{"d_model": 768, "n_head": 6, "vocab_size": 16384, "positions": "rope", "attn_scale": 0.0884, "init_std_qkv": 0.0132, "beta1": 0.9, "lr_head": 0.00707, "decay_fraction": 0.949, "doc_mask": false, "steps": 6346}
MLP neurons of a small language model. Each row is named by its layer, matrix (gate and up: input weights) and neuron, and shows model dimensions 624-751. Each number is 500 + 25 x the weight over its row's rms, rounded and kept within 0 to 999. Numbers have three digits each. A neuron's up and down rows have the sign that makes its largest values positive.
A block is one neuron, or neurons of one layer that tend to fire together. Before each block is what it responds to, as a language model described it from the Wikipedia text at the highest values.

Responds to: Transliterated foreign name pieces. Inner word pieces of romanized non-English names, mostly Indian, Japanese, Chinese, Thai or Persian, such as Prabhak-ar, Koto-h-ira, Zig-ong, often in tables and lists.
L2.gate84:512498472491515492490491457514540550481417493548536500514502502517511532473487553529489492527478489517487474526534500507486512463529485454540528480531441505465536534525523536479522491492524458507475526488474487480509518525508495516517526507517515528482482491521475518462503514479569450532479441514511488490510514441481463508509470501527526496468517489485477513531485504500452490522481
L2.up84:431511526505505441493535508507535506466504510530473458474475508490531473438525500475527480545521502519498539513509501482506556492503474516510498483503492492472491543535534526533523521520482546482494501467486494507532512471514494508520499520514494509511507470542478476487494507470501500485467485487496455490508508532532486468542518489467566478485493484529531490485498580466479501485487
L2.gate410:475506510505520467513540459467541522499483509508482523482485490541505535539542522540485530557511489544499478528508513526479541493509480487502473472512481514477497510469449476474535521477561489505477477493461515486477520498501498477498505502476528473480469488506474531473497525450495480488488501469482510511511507517506506488485483535516516497513501489465508503515481507470451485483524
L2.up410:514530504506512494496504515540554513455492543489500496505495483497450455505465519499503486536503455483500521519522474549525500488485494497457533515529522496472549503493550513500530521485524479480545500509498516505510513462495532513499545526484507519483489497500514509521503523506465466494500507459465520453495478498484508496472499485453478508500484500545532480509544525462482473530483
L2.gate988:453498513483529485519461510521490476513487472490500505486519507477496532525482498497490523520548529508518505532479441492500506495448523430491454504530454491491502512513565517499506493502531498551472558482527533534483496568491499528509519509505455490485517522581473518463493465528515486505478497526515548500490489499430521530518494511506488492476493458510533496494546515482450480514483
L2.up988:500529481513487498502528499481511493500538503484468516474495492517495468513485507533488513491509506503483498528489470525522506497501491498526494477478463528486478501506475461457480482488515487515501485502544488536513441471481542490504498536510481492485508502497500528477501450503524540492509524494474523506503508498530478479470482430502487502506471471509487536565505487513494516511499
L2.gate1218:491462504531512472550454505530525553516467484490555529485479466524511499505461524519485468536474565524501467517503471520509506467506483479520539480479472500504532526476528484520525478532530477472487525540531441466545476556493478494504529443479486469549500507538510550488485482517478490526500513530536516461524514475492530494516523478494551506514531503517487485538485467516503512515521
L2.up1218:511521520507501473468511466541499468528469505515460511483495459521502457521519454495515495509517468484513466522505475511487464507530495504476476499516508511450455549503546488462510515465498455486463503530488495510491484494489522506502457503487492473495498487529533514467527476512469484516502485488474474528509483530522492519486467488496459502513523541504482483493441509489528514493523
L2.gate1375:507518505512508515462490521509513502477547536512498483487469532537536486474518514504476507530486444533497511489525484517488495505456493498482499450491510534540485523489502484482498499499501455470512486476478539463503544515449487510507512496469480515495485524507539535513527540447441444471475506492411507499495521489515505494522506488493507513483477484494504511501490503494496505530461
L2.up1375:533521513506513493487494481513480534484471551483483525519497500519535476529495517508453477522481456518499508510507490508497491483470489515496501496470471510522536507461502491490531501479541458513517553536486513510526521539460541492531534513464482480482458523496525513449509548443449462466505494511456517479501468484501510464519481474494511509500487477484501528473521516486459500536516
L2.gate1602:519503479485507475497514492516486486537504547501489511532529486487482499537499547545484498524508504527503506538521472511533527527481501454437475510507499480497489527520543458483552516500525497506498562502515510466480506507486483487502528493529516494510465489508485488482457506431512439534504465516480472478511538491489520519500480514523501513513501530510493494514503472460503479544474
L2.up1602:536504530528514505496497476558472492523515501483469493478509505498491467517500521541457468504521490530483479554475496508518582480488506507492510500493476504507517503498518484514497500476528489530497512516533450469498476475497480473532499493521505501545499506523489504467464496471491441498478438500529515521500470517488527478510501504581484525505495494516441498521490477500493477514487
L2.gate1946:488548520518498453483560513522485452503492476535451494492496472477527485513484491551516488526512502528482505525480509478503553504457446507451525504495473485516494526482532533514482504490540506498488461467475481484524475462473479505527508487550496504505562500521522498509520461501563478456487502548471486522506482477473502526502514546501447513500538516524505499475558553494488523521488
L2.up1946:502484500428511544460464466476507531515506474490493497487513492489512519490482527468478509532531459536491581508536520481465491484518531527512466459517521475496512501500503484539498509486507460530436553492513530513500547470471491491545479524460502516514487503521502501495493506402505462486501509549536499481519489495522497492520485505504518484468515464528501526464470533483510497497470
L2.gate1968:508505500501515462484505485495537456504515499445501511517495460508524510499512508543480489495491483535487471466531505473484535476520482501509480473507492507486509546518497513470526511483542496522485531505458493487498495522514490452531521521514501498503483504531515508453509542455515481495451516502458471512509507471488488486489486524516502495483534498499504511547482540511444494513482
L2.up1968:487477489472480443495500492503516466529510482525505479576531499497511497498517493503498539482495502535478497527489564507512505497529519487541519452468504475511518491492476486548472506501514459527524479498511477508499543536524473484467528491492500498499483477544484496496482495518476532500461553488503496515462493489476526529544541511482478479485489504512493526546509493502505504428506

Responds to: Second word-piece fragments. Short word pieces right after a word's first letter or two, mostly capitalized names and terms: P-le-thodon, S-y-kes, Welland–P-el-ham.
L3.gate1009:500518497455481442508497471525500515559472463566483543463440489486510486505497490489510483499491472556511523485542422522505482460508535479501517462471508508475446499507506487472519498531478501524499516485496473489476580513477477507480503513500574503484460520539508496544476541479539476527512467497522484526530491510478455495469509497506507481505501514466523478488439505500504474513510
L3.up1009:474488492501502483473443476534452524508487460468491504467487492495437495501504508527486501476505516500532557501520468468497532536464508505520457493470490506559482494504518495472501468490478509502535479509531520516495510529486476504493529539519510476504455496576501477500496486487542491476518509472520457535533471540485477512507473514469527482479528526492513468522487478543465530502514
L3.gate1797:478530467484550483474485502553507491521515465556523499496489475472501502483485501517506483501436482532468522460515480536457445498473504483500474471468475484505461532507472468556478487493489515488522490550472522502494546489502482498500524522479520497531481489488486539523500475483509478487450481509520467528474490478508465526487487566496495530493488489514531538496489511500549457489498
L3.up1797:530508499520511565467463475515503512500492473508492489490490489490471501476512505502463518482527476493503503514495469469535443507493510487499478517532489508502493494531505486518487495534465499494534485511475496486498553493498510511453507496505504481510505548500530449492481494541493489499503464507528465520503484520468470471467443466515512475482501518539509492487514542486526496498523

Responds to: Non-English name fragments. Word-piece fragments inside South Asian, Asian and Middle Eastern proper names, especially a capital K starting the name, as in K-alyanpur, Kh-ak-wani, Qab-oun.
L3.gate41:468503488514482467494543489519526495499495558487491516485463496505512479520520537497501464556498464534485464511519501517494539490492475496497509439505499508464502549498508499503525497514541495465504512506490485460521489497500510516486499513489524472474467525505506518498495499453470464494500497474428488467534506481486484496511526505521502469507478504522486534533495513468464506521520
L3.up41:526506496533497473542474516515504546471448497542548511498520477483460503490531548506510477493526464532509484527515521482531492496487456513525486490494483563516509527465511507463531493499535509463510480539460488504434484488456522497530524523508477517481473514534508501476505516465480471500496523476464465481512495485496524527486493503518488465519474534472516517510467502466445531521530
L3.gate233:509517501497517493530527492511482515569502487497494494508506486520500487531502513542468456550489505549512463501516481492498480518511514511490478466496472502480486536469488476486505515518539485460476509504481479431477494476513499512528512518489527474522517475509508558482512511460485517512548492539511495460490505449513464440515486492538466513537527494515499505532528509481503490474473
L3.up233:501477516474490513524453471520496489508525535487499486479486459522498518491587489473464508508463495495504492494557472487478549503464491504493501486486516474520509512507517522491511509522509523480540512509500462485491514496500541501451497483477496493466516541470524497492482518445492481514481524520500507450484507466485509498539556486540516485483491484475466480514479492503493502515517

Responds to: Mid-word syllables in names. Middle word-piece tokens inside multi-piece proper names, mostly Japanese and other foreign ones, often in tables or lists, e.g. Nak-am-ura, Mats-ush-ita, Hok-us-ai.
L4.gate1076:511510511465492512479533486453463504511486515473453501453459493538479461494463512516510514490525510465493451433487526496490497538512522563448546538514502524527492484488543492462534516509524520484489529488476496483519480472500478478499508462493472511469525485471537501493560507523496491496516514479486505514506502511489498455489507502475516541509536472447518505472519505536505488526524
L4.up1076:545474476492467531518513460467488518490485507512505538557480489477523542500520494469482524540506490475522509468493508495528482478525548501479509473529474539557496501524537496480500502487512468522485531509478498459482523527493509451501482466516431524497513549517501527451522525477478483494495488514464499479489460498486473498494451476465527479493497492505498498451494481513454511493544
L4.gate1638:530544529527512472493474473479521490528484476476505534462525464482503502566521486465495496507487513488515495517505498547502530520539542513502543507484525510477527483492525510517519494550501495510519503542523520449499554477480501484511499479500530494510517519516548459490547473537516446506546488480469492519542511519522507453463491533495496504537498485569431463460495481485507509512510
L4.up1638:494490501485474473521492472515546497513498496483512538515483478497497497481479458488476454500488543491518525463577470523495511499498463484466517479512484510491469471495533472496522544541480535497500505507513522546508519533503510495535492530457492522509481551525506516512499487482449504519521478522457457491521521479531490489501521495583497506503486536505498505455471514533499458523504
L4.gate1770:491456489485520500503468474479539499536526521496493471522509448496505477485521517482480497518463491519423540476491509528463532511541517426519484474463495490513517483473564537486537492462473529513505509452489502480518508540527464541479478541488543580492482521508520473476504471512509511491494525506514501500460501459491503468502509530457505482482512513473509536487470492500476501547487
L4.up1770:542480507517537473514476500475529535520505470528535475489516519485476506540506491499480489461466521499459507542515509521475458510492516449519502517510523487505534483493504503492544486508509566524523539497524473527499501512479507527488522504495510480497437510501481487499464529505458512496535515522520483482494481502498517501513506538461516477482477494466547513472490499499469495471503
L4.gate1918:499499480482468468481554490520482526478475535489495497495490502525522523484498501521474519556475512523518502486517526471497517508503498496457479483467507515526544512496544490497510480489503486499512528529472526467509489522463484470496516532539524494477504531523515471472474519486517484467461496479423490498505485461466495481470463480531486492510501464522464512489477453470483487519494
L4.up1918:508539489493510483497539482500478471503476549495477543530496498501534505511491486545529518532518501544472519450499534491498536533529542444478475470474499503517521517513524507515500461490523521482504511479451482497512496470485455503513490499547520550476501452513489449456462496503521501491440476490506507561475519509479519514470483525507496521517512512509472485538514484537492495519485

Responds to: Start of bracketed spans. First word piece right after an opening parenthesis, quote, slash or == heading marker, as in ("you went", (yakṣas, == Economy ==, ==International career==).
L2.gate12:510512446500509521518517536498533457501493503517528496508449525503504473515532512480541530496532523502522462535497502514515482461498553525512491475455536442508500496523460502538456541530478526518515501482510502522534464514503486518475522485500529524533505541513475433470511526518486498560491488483479482548469541457543495536501458469460474482502518521510505499491500513502496520474484
L2.up12:466545475543503485533524509464477539503482501518515483501497471493495484497496554473456458513505490512525517549463489503499539471556511467492510508484438495541487491481455498497517527504530526474541506527522497504476495532482506505550517475489469492510522525448510500440489488487496483514514586570526491533507547498494473452483500508475445533546491496494498515499510521476475562526517
L2.gate168:536515470473520486543515540484501457508486484470534500517505505507484502487543502486507476523486439546467476487518436484481514504500511534509491517463494445486476495457535545506477501512492529510535500526482518500501472529531512471503479456502539527495479524503498447493505477474495527487457532509514470525491538480519454470505479517516467510538516515472477516492508511530461519509557
L2.up168:526491447493518498517501513552522467519504513467485491518523504530422524518522480522520488482477442500500483471463476473538506526520493548510490495447460463538497468449502525511495547493495497540503478558465538486534462525546516454487493520534495546492512500511486455482480481498484549510499557504525511495510567499537502499500526503463437524556502483447531487526543509530499543543550
L2.gate192:501456470512504469518481517451502493474482489531530522494501502471516486479528548467510517511480454480497531469539525479507513506485524500478536508483467491523488480529518527470490502495480487480473542513505512488560504523476513505489476459465524521527503501495536514500528525463477482506467482516503497498471459461524453490439523521537548478504534517458507496474490519481453477508499
L2.up192:516483451552493511517495503502496494509487460492581481533532491468522496493462531518533516481501489486525532481510489515519485511503458509526494500480474472497505488553491528496513505501476509502532494532527530438553445592539501483520487483455583478529522542435507443459508520499488473507525507522528509473488533475534517543517455478505507500559515524500479511500541518474520518547497
L2.gate366:521459503466485489517506514531488484535505492495497509473544474510514464512491494504493460511478513521493482498502526545489548524479479558453477447461489512481510481491550542510517518480554557503518510512462483490523505521449444531508520498530514500494479535500505475504486511477531512482463497514507517500504480485501469503488455488530480547488523529454498470554514470528494519538479
L2.up366:481487508488529499496480403489502522498502494522480534490489522506478499469472500430527529518456492455489502479489524500494482492507506538511483467517476497505508475510515476512537529448480461449498545507511525426531478500486495542437524483497560546506493533446504494508500509504457496534527508520506483501472516537537481536488474437505476556488520499498440475505493513486511496493482
L2.gate786:482522518462509519500502480495521502508498542547526439491460510510518491471483475523529509498519528509466532477493486556508463486494510500513526519473501499472473439484461563522467471503488502487499472493511523530526463504514495495500498516463531522515500460443556480525529497516531500464488533490515503497454529472554485511474498515462517521529526488467483542460477474509537520502524
L2.up786:450535525470528438479486464493471463514454501493534489496501457492498485473527494485476504537531466462513481508545506477508474519482501507469505491542447488522493460484550449512464535517485469500472495507491505456539507470486507481475463475520512457517476501511497468455511495481529465470439470493519492537461489471502483546498489482498451514496536502511515529497500514532530524529489
L2.gate1022:493485500477512552516558516526485447533496479482522542494509455495485484498529457480459483571481452533505476503484520515472477491488537472497492533484470522498493492452529496556458524476484510523508510501479516517500475462499571526487536531539538506498520476490521441486469510462476528479515524514512463536471493506528505534527485459502475529530527475476494497536486521506492526543520
L2.up1022:508438450548504498511533488500494497497551553494476454516497513490495488514509484479502475509475506517501553525524481525482526497476525492504480544477545465474490506478451512465500488522534541449520435530525449502496462501504520545473503472490478513502504493497515484518509499513497528490439500514503470484515537516564521468495512481497503544489514517501507506496515482503504542545511
L2.gate1296:482519494477477499474496502517520439487529494491516512528488474495508497498542538459512482514488472466512513469480518484494489510488534523470480534509473503465496441500504488499530522497508517474525496484531488458533487448488518496484509480525522571496494519498495490471520499527519470532475517520503443519500500478504475480485484536543486536502491507495460482503489510544503477544518
L2.up1296:492523505543478516472498510518524408514497491502464513512482464499487508444514495499490508509467472499496512470485519511482501545480522539503493546518456509477504474504517496458499540531528481477505513491525496453537478468490499501471498511491501522516492514492489476465472462518503534510511518473510468525492498485570473432489435487484464507531529559513487505552544510498529508512516
L2.gate1587:495490496527531517548474500544526465512452526504504508527514491500472492508476523496506486491504489534519537471530509492504488541527479532492464514499470488512498473461511451502491512454501505510493481510468492501500442503496493502464501448505536493515504522527525456492469495510510510543490523529511474498472525453477507546492449515523527535463502525479544502547469528507505492496475
L2.up1587:526502500493506536479513502466525465515528496472502473444544473529501510486483489519545519486532445486508500553481495523491539525445496515496515560488500531499544461508565495520511504519461455506509463497493512569543507534448513474519491472505525505510550515477478520470511462531490524495510528516510516470458532503525504500486513502482442470489486475503457516498574520495494551509516

Responds to: Piece after initial B. The second word piece right after a word-initial B or b token (sometimes K, St, J), as in B-eck, B-erm-uda, BLAST, B-ut.
L4.gate733:456542553509491516465477505543511520480518486486482510449505505511474522531501465482470467500477450488505466481496515513475501493549489506479503503479504489488510550511517501509502545494492482508505525488489491507514488491473477516527494499511506521510518479498488483496554497549506438504510464521489498502515515485472481496511553532500481517500499476515533480477503467483487482491486
L4.up733:455555535470509502515498500504464567471474473506524501548465486491463543484525518540480517527450492507497461537497495468506469471574464474493482494470473473501485518509502503499499513483509464514488511508450501502530519475495478501482514491529483521529505512500490493476468570501527469515533481523502455506479490482471493529492519518491505542527482524486519499494481498467527495509475
L4.gate980:477506524470509499543552529513479502504539489509518551498531456506486558469521472449508497531493530490501492483526458517484482520493521524491447508506466520492449476448488513545478478469502473471518503493496462509475529536495507480508471517512504480495471545518494521521505459471497468499539493510521462508490494456464515537463489501546478548513513442451489533489488479444496471524493
L4.up980:480535474496484516516500522510481482488529473468511496493513494498437500519504434494485495490504501505481476490479524511455508508475521477488484544492466476509442485455493515551504526481476511475525489501487483447492520500512481495464490497480490454455512503485525498505508500486501472528477508451467463497521494518482477543435453493513484525463481528489512512478491507474508510514501
L4.gate1780:457557525539507504502506525484493480462537506502528480491510478487518505479515486485463501487517439506530502501511502529436487501465524482511526474487488466509524468510490530497468496484485529456485484456512506503522537492476477481505551516489520534527520410478516526509495453504521436521504439516478512548495498509461519483448467469465512493488519502532489499502505494504538525474475
L4.up1780:501514492469463477484530499517473483489497485475517532547479512496485502513513492444478425501517488523493501530547518486460503499515477518479517489494533484532452469483498503523546461481545515494490477495486543510494531459487487515512484494505526516547535488469520475488474520496518469510516500505476505494528478475502513445503502466481556524534553495545489490474479517467460500512484
L4.gate1990:471472529521528483536506496491488518473534443518529481460515541476524534430521528504480496546498474498523545515514484476455501466554490497532476494476455517509494502543480539541482455486477495480488486475519498519509568484546457481516499522483476503484489484493502485533451485506460439496510482504512488559523533536500518543460508524497522493482539485500487523485474500472512512504518
L4.up1990:510545500496503514520510519535508513483520510497508524529473487498517477457463482479526484501508516501494512489554509533515454485494565477504462507475450494504480487466491509551527486493479479497534541456471508488468515494495467545498511514480526518495519488513455480514490527491531443534506462503519469509499493487467510524498488518498485513496497503484477503477477507479513480515485

Responds to: Word-initial fragment after hyphen. First piece of a word split off right after a hyphen, parenthesis or quote, often a lone letter like s in open-source, wrong-site, twenty-six.
L4.gate621:527483499490529508470467494492483457496514507516538517517507506528492489570536519467507511497517483522480540503498460482500498469454495462466484508449534490486494490471499475505475491489524475509474434512515474530472545523520474515489541513503536519461492500490508521528451501533508495527496480499548440504483490465498497524500534465544547495473506458534537461504450447525494457554503
L4.up621:502487496471503465541473535493527483473464530509494447484513466548449530490511518445542499509465518516478519489519508487493537441494517484491502529438537506484540478530534526498476554498479488515518464475508517526479497536493482516446510481517521521493506484533486486503506523531522471495471516481497520509509500497521490522514538518522479547515429498488521500480516512489473492542541
L4.gate1371:480527515504550500468443497500521479485531529485484485443429480520448494534538466489536505487471498517478526502505518502481537458468494520480482482473509468511475483494493541494471521495484526510556463505484524499517544496522508530473496514495513552429507482498510484573477525475525481537509540491514458501507522485564511541534506520481492551515491461465510513500476475497511540518519
L4.up1371:498532511454478489450537500515541519462484439508501519483527585503524462520510486474511515521505536564558461519523469491499505429442510511540530466490487491514515487471527489495454506527506478540494527491509533536478521540524490516524511508497503484483507512485505490518482482524482481462482494539487452498474470448488532502494510464511518526532523474515521518435475481477497497484542
L4.gate1380:488477484474526488491502508502507514473507507515499522490506507527502542542508504526524502543467512492480514534485504509493514483527492436466487525496497469495506470537460479488528491520479518491550497489464507489487518475458523509506488528503518522454485527533545472515469517465499516544507512517500483500534551537526488535477517505507489528499544478516485496499490483454494523501502
L4.up1380:484481486513504478491443509495485456491460537500503476484466528479501555510544526506530507496490514532484487511472533500533505475526506497511467476494537470484478445500492529460512530502455522493471529497456538501471514524502522482502506497482482565497561545503513497547477531459497536493529493492466526478493498477540503520494509494520466478521506507509553489499493495519521528521521
L4.gate2026:496512530453504511479457495502512481511526536490484499488470441509473550549539480510497532517492480521506506510512496528473510430496534492520486474466498478514472478538500536510476502486541532520517459491501579494486511500478506501576499506540496500499475533516542491497505523476526538553484521497480458508464497449475467501422494513490446539502518480491440469496523524481489523515552
L4.up2026:516494469507511468522498481503487453477504532511510505483479479542480504493521496493517474486516484523498489482533500498514506485526500470453497513492495528530509498480500509526475546514460507485558451541508488526488489477472473515485502483512502514513535481510535466559494556512489466470470526468494529547504520536523505512524510560500497529480484511510498495474483487478547524508508

Responds to: Word-initial fragment tokens. Single letters or short fragments starting a word the tokenizer splits, e.g. p in pipe, n in nave, math variables, closing quotes after linguistic glosses.
L3.gate425:532512478497519504485546523499508497502484498484525526485513529534529519537480490459478446532541518485465491491503492522501544521549493502456538506442525496529469514506504522508543519498472489508517522558465496451513493492509512516495507475486492508506506482530534499521550523464507511464482511526512559535499556513527504514508532484460523567494486509526519519462495509483537493576497
L3.up425:500462502507519498471490550513500474490506516453484530463502532518533490499446475494514456472525525511459509538470511515523546470478493492495478545489463525495456495488443483548513492470492521528516427532488502517499528478507533457524527455506491527519516525499538481480493509506491530482497541523493523546461521496523529522467517503510487490497497501484498523482531540468519510522514
L3.gate1769:498485505510498476491557519483508502501515532528480490501494511551513487508492498472503481541459516558503534467527498524452521503512451483491447491479504457496492525465472456480505475474531485515537440527492483520488484485483489509529502485472524527491483505528526508490501502407508498467474538524466502521486521454511508545475494530472522521492519514502546517549511515502491495523507
L3.up1769:466470526554490487506519489485520523457481504508488512503486517475560525487492498507504457531495462482474531508454527491545533496496494526479477473433485470479520530519510504478504483497480454529490507513507486494520503492542537460485482511517472519522488524511488450461476503462437465494523504473489481515439533530501498451520554506487519482487512527488505535505509507481477476506506

Responds to: Second piece after capital. Word-piece tokens that come right after a single capital-letter token at the start of a name or word, mostly proper names, e.g. Ch-it-ra, R-it-chey, Y-us-uf, L-y-ra.
L2.gate338:519524491517503489487481511496531524509499484534479503525486491549479518536508525493494507541475484524494492522525500501460483475518551502519509497488494469482485508462535495507516449500496524521505511537489510519522534506489542491483502511481485524477486477540550520527483487406500465485511485517488510474535499456486465526523501512520495495503556472528465520495455503511509477496499
L2.up338:499488477505529494512447472534486558533484484503477532523519549525442471556511506477484450527533464446482502507438517515485517512502477508523483487449533463495482520482512513501514450498527490540494507541475507550512516513508533517497497503475516489480488532492549482511457494485509534514544518497495519477538521474508486536504453495477477500515512475509463496485482481516462516490500
L2.gate347:478528543498488500509460510527514486497528483535525498451504482511559493516510500502492485492505478509480506499457511518468478496475540546500505506486481495531497519493575486534483471502498509484523494493561528511541514544508490569466525513486524502443456567473474478483471466476512471500521479483518503510502505487509466521500476452471521495519579424508557491499476478498505483484507
L2.up347:522505494484504494475477507522476500543498516519468534511483509500527488532515506473508481480529465457476511556493481494498504494479475510534540503510530489558496509496493491509536521473459477549521496482493530529513546507483507505469488500481497500454473540469500490463522476519507559476479479515507527483513503460456485525487484481506491484493503489519540543487501488520516506508491
L2.gate386:496541493449496466479477483501474554524455514587494523486519527496524454517503482482511494531490500486490489525516533546487516439520526517499523458493491479508513540504509530523475493530516490529491483502510505502521563520492499564514510459474498522435478477522495530505497485509502468521490480474506532517489506480453457516483503506487538473499532463574536489502456501517530467493507
L2.up386:518529530547479536523487491539516517457481469482470499464502555511496475505510478509498511518499538520499516501506523481466495492550511508538497527524499542552528484484532515523455478500486511494484496524542526557541515528472510514525492529483509499462476445483521507530497510497438504541433477500508512506538453474495482562472513497534479484475486502497498542519502494519516505511505
L2.gate737:500546531514567460470437528481499477553471476559486493465498487519455546488508528467487504513449520491454435521512515525491544461546545494534473464459527518507510498477534518541520494516492537509529486542519524510512564490511507487494529496432474462480481450504541470533478528490469467498527520499464530558508497481503476517470478513544517500517556479526509545523488509496486486521525
L2.up737:462508486518542488519465500529450476544495487506489507457511551502480522467469491482468527478474528456490493541469490529499515535486517465572486488471478513499521504522482494486524482503481528504485481485515512499496529507525518482524535519445510470522508517459495493498493509489492523560537508519445517511518467511486470528489483484554522518532537486506510508515481521508412506518532
L2.gate1077:479587508510512485476473524531502485509533489532501485497465510493507503492478525471486486529468494469431490542546492541453484489496509484465490469459524511480500488494521495539445513494495512499502517523520492507564537506495500495480501479472497497498470504487519504517483506436518497497485495489503527524515505470494499521522494501488531504538510438489496548510483510486526471504483
L2.up1077:494556506546510503544494510498481463476500527490480500551518493479583507495471472468492500470504525451451515535475497529478489513528507503504524479488512524507533457510467495495495520527501522508448482496500494524537487522485496503519496490508492556506474483478499524478470498484531526495513488499506542489486477476472514490492493506473493490534536497459508512513499541501501498480460
L2.gate1534:505542551485528490468479536476520511546462486549522490501497516536531478515528543466477495521481481495497484478532518515491505465487542520529494483479498459494464518517502504539485537562491498500528443481516506482521551512538502522491472457502470507485491506530502500483476494467523483490441524472462515483523494481509501503514500516537521520473498487524516532470475497528480468522503
L2.up1534:492504472547511504517508489496508509522507501519511482491505508514501480498531528475493472537466487503460463465473537541468484519490520522533489487457493472515486510542562516469530503519511492522534450474508507486514532522485546498469512516497463455486528519477502478484524511482462548523489538492471490518491494454498506514461511482463509565514503492508511500516472544497468503527527
L2.gate1929:518498493480530472469512517498485501491473484518518497506496486523496505534504474500522506536476530504508488489419502547492486473501525526499540476509534524481509521516540521538522464480549537485499554494548487505533518470516497470476414518518502511489507481521505539537515485469544491480497437514507486491536512511451500498486524462513487463505554434547489529499500479488493438482510
L2.up1929:553503508489498470511497479490511532464531500540528506511549517492492527500536460526495517522483489465482496518457500518482497459497511501521527469493491517498514500508520524494505462470525509534483518502519503528497539512500519468464491517517518516527474497492451559483482478514541500530507497518531520490527516501483520484500535475460451491539519483566437492484498498464480493469547
L2.gate1999:471481515479488489508507536551500511482500515565443515485486476523540488535482471455479491528509508531461498501515500541497519502532542452502495540500517493530469489493500522463476490535516484526543496493495512495531541502467499497464485538465520558475501518499500502523521527453464464504488504506477489537497504482484468557444479483484509497519470493505495529509500477534524481545462
L2.up1999:529513545501512514497475475534469500508543449508542504509513470490486499530498484538496535501505455482493516534472515459514472473481496468539542496518512527493455485516463519527441454543514430514499458508495479538482531497509482491499499505513478491503478480548496532503479518545477463524469485474520527485521448535476520539488541488519510524523550533514510538515501486494504498476512